config.yaml
num_attention_heads: 3
hidden_act: "gelu"
learning_rate: 0.0076
batch_tokens: [16384, 32768]
MLP neurons of a small language model. Each row is named by its layer, matrix (up: input weights) and neuron, and shows model dimensions 0-191. Each number is 500 + 50 x the weight over its row's rms, rounded and kept within 0 to 999. Numbers have three digits each.
Before each neuron's rows, "fires after" lists the tokens most often just before its 100 highest values on Wikipedia text that the model never trained on.

fires after: " f", " co", " F", "i", "st"
L4.up254:460494545534451501493421500579485553486454525430443533374539481505498546554423430505643489422595479461402529528518549506570494556454530542568438393536590458497540528535504579484532474562488492428491519574452472534454474505451484572492549547514474492450471491498548508493581478477569440440470430550548473480482463496496589470541435460472489440619574410514491575469512579443402534511556479624447544542545453423473510436551547539507543460518453522499445453528561436432524504537481482508427588459477419532496514520516394518515521397493522526433453421573494522531518555465580473502

fires after: " ", " Ma", " re", " pro", " ma", " Pro"
L4.up486:528549507445428468494544488453538463517520514436503454535463497501490561578496511453518402434460518505549486496463450472480524468546576494473348493566551548514591491492524464489542512536514549399513552572552535599501525361495455507492452476525567447512437536400493484580515542472607448438553591468540572475512567467476407487547497465505497550472379425566447523531507602436559520497489530516498563460429471539506499452496466510510439536546494490539466500488554533562478560540500543421377465493548548473442553451580515358441482449490605541528475542573441506458491563524486379482

fires after: " U", " I", " Mo", " co", "U"
L4.up29:449490551490581539532568461541488510507582526431476450482547502586475480431476477452402498473518486512476472472477483432505576526515526505555510527483503458462514533461514550619553394472502555414429620596537503483452454513457467524559499498459540591384526540536514415532458512448495461581512467541509607445483489496535567506539409524445579520539518550483532522574541487511453593545490503420539511520475475541465496538500450544560592466474481464532456548401471513557453480482351495349492442460383470542415616453598496520487437457526567473503462527521532440568484495463499455494

fires after: "s", " S", "es", " Z", "is", "as"
L4.up661:452517506461600489475435480448432478523444507421487525488438518490450514558585489524520491490430562487559503468495359526562512461509510431531548449462452489561466474503466488515567489541549559439531504450475531619564521497451510500455504498506580403478518487539500469514527431576563480448446549571459547588478527481477555567550509584459529586516479383538490454503418566495493532482419543492409467427496510554493508375480377538417577492494526550475394466415466527477552563547479483429485549496560476479632557564518454476480449524442474425536564561478477605499587513434464472544

fires after: " re", "oc", "c", "co", " comp", "us"
L4.up649:510500388558520497462505529478546362515486496492426475496494461490482545466599406406538362486427492529582502493515442553499439530522533476463524451523532575464549539580512482594381444447453496518502492449442573524457527513444471476474385523550500514544563527568501500569442461503545443538495413612506561451530433562448465571543503542459489541491425464501592524549567441437528504491496527470496567420524446513472447460509511521469458666536486517526501530501525423557611505407525499547440529477472489560513533523552542426419446481568446520504511495522526535513427522544513488612

fires after: " K", "k", "s", "sh", " Sch", "ch"
L4.up762:477505508510538490494589499392539459489416556529521504457523531449454461493474467512508552474506473437478622488501490486510471523519559566545557443526430530488509512567480380587464588581452532513451565610455610493475451539473542466435541530449498432529490439556453547588424577576424478518448576547493486483558545496457454408555571490526425606471451514478408459419540550581472469546568498485405519512553560593459525447521471519447514463435541533404500562408444518491533505597483460477509507498455399542454462531479448491491554489531413554426473516517488461552520473495421424529

fires after: " O", "al", "c", " con", " At", " In"
L4.up702:413487638530516505419543540435585411460540556524479448434481526462428586517489510529598511478509534567489510455488525526518493564604421500410493554542442465512476482496432519448441491518481526439575487470432472423478510518542531380444471527529525554482497436500463503533479492483499454541550473518522528538548502551458498517525537499493493466483499506399377543569478612528395531493453506502515477514601433479490522510551478548514386592532505515493548544578430573466517519523533425538410515523385449554451472530612465427441531495560538593547466531410447562526437486592491489433

fires after: "H", " W", " w", "W", "S"
L4.up421:534519497527520437535525600550425384488479565537489454476457512409428483559422401533598512474475369430597452487460461525518495511478484478414451546466598512547556488505475455516462485522469536490456468506470603524495505515532521467513599519560483409488481558529457487555514572501523523511431575474563493373514639493475523521504475479447518545369507541537442471483461493477541513504475463451579457464523505520519456542483426473500572461496519538438539489492494479545416538477509552482468467480507399451536502584460613487613358578498470524416525545510527497610502571442506506528

fires after: ".", " sp", "Note", "s", " g", " do"
L4.up527:502509496572526473430569397561483430516475468544504444438557520537469553436592539464442469481571530512435497562508489582489475544483576493499415516525469553485540547516545465545478469525488468432475487519466455486506458524490451510408504574599583555522494512542539527509573396560456511531506570541502493457434531477488503545415489569484499482545395577441510499487363521455466596552502431442560522601492583527350512487567512605421489525522455507530580517524542553476505464559501567505522474492615428529462427510509411447495527512437555482491448386517481424481465378529460507489

fires after: " ", " M", " m", " ma"
L4.up27:514399548512509646546514552462475497542477533453418513542473492546511492504524433552511446437479497490511381501361557461559507521495503532415454525525442466580399497535593453551512506501492500417604481454568543419503565493473490524545480524513476472478508475431530548508439678522504444572591548421419524518507532456472531437528451553522459425561483505590428545505501505557424628525575520506495550478454507539464543498482500506473499436545541496438486592483540557587400538521399517446436476480535479490498481474547530545508536536516479480474382562476538487472490467465497400529

fires after: "s", " Democratic"
L4.up753:529567483462564474500473529503462473484481432558386485449482505461589532429391511482448506536563469484561485424498485544446537541426445582367521465537523467524489520593524519524484513581448575468540574481490586458450458437484509470474481523558539479464513415545539505526527592490454475415574537559485565521474484512573570585570570559510408500560512390520442500499412487530570374588402491583491503608551441462413392468457524538490558443517466548493521480530511519421557475452512520406510519522454531505524583492559458503461541528540562517497444549525496420455465464529549492477

fires after: " H", " B", " h", " W", " Je", "J"
L4.up279:523538436499500466482495527483414452394467433488573522524459526517564530544503510518477430492618500537509466558484446548561516450583511539496466531564510541556547447477562444433486471498449466569520538502480519595505473605483479449468501586627390408500527512459606540480553483462502415455455514538540551425396413515479531463470455513535517505527536434526415462518499567500583496504494521372560478485571559460512589490486400508438569515574479489489571474501432537559544478480446465488466472568516414457560433450439496491588470528427495489557547428431497489541599533531443443406

fires after: "\n", " with", "cent", "ver", " B"
L4.up629:542480497518474531558466509436469442489460524538573450454589566573519467461553507520562481415551494510553446512602478567511471533471606600439476494542575505500515505435568423449551444396492583478423465475496520458516514556435499544552502460514526488453470426507537479543479435478469524625500490411535405533457490497347475516454473477503461441532540602534540475434470533458587472445573424521523478552515568509551456442499428420451465522452552489554547472453442568505492509465501456469467452558490550570535485507491609408658500497502537479448453477537527435531557497482497522616

fires after: "'", "ter", "cent", "or", "ist", "ic"
L4.up737:529540523539536455478442515591474539539465539470541552435501515504545395519531453509554463529521521384512518499507493455561484552496478531549492506499537448485484557427595457601501380547580447472482412385527484506503557465568555429489488460454471504550451419495498489538510495434546473626406506542453520514519481501465481523462458458534545542459473427501496475529462476472463514488577466543443511473526490583638424497434551512480512438481470475365560468443505444486578537458474533482485681590529498510547528462480533538565551438408530499459543413583465463507554483621445457527

fires after: "ho", " C", " O", " T", " He", "hi"
L4.up639:541511568563494509507503474519517465492442487438578542386499493475385507499461371519546486512581461440453479537504616540562431507434540498553446431572579475590518515554492559542467392500472503435554508504523457625439485462382477506434558503507539406434552541522575576564468577529389572518558524583460477452568510503483462565449528489421504451526566505483540469467512516512541476521442457528537578527528539588478523518483397427457533543466493515553385502459522525445499500492524488503542500537524575434493566570483448523494529475506466391529495589402484479507498439489553435489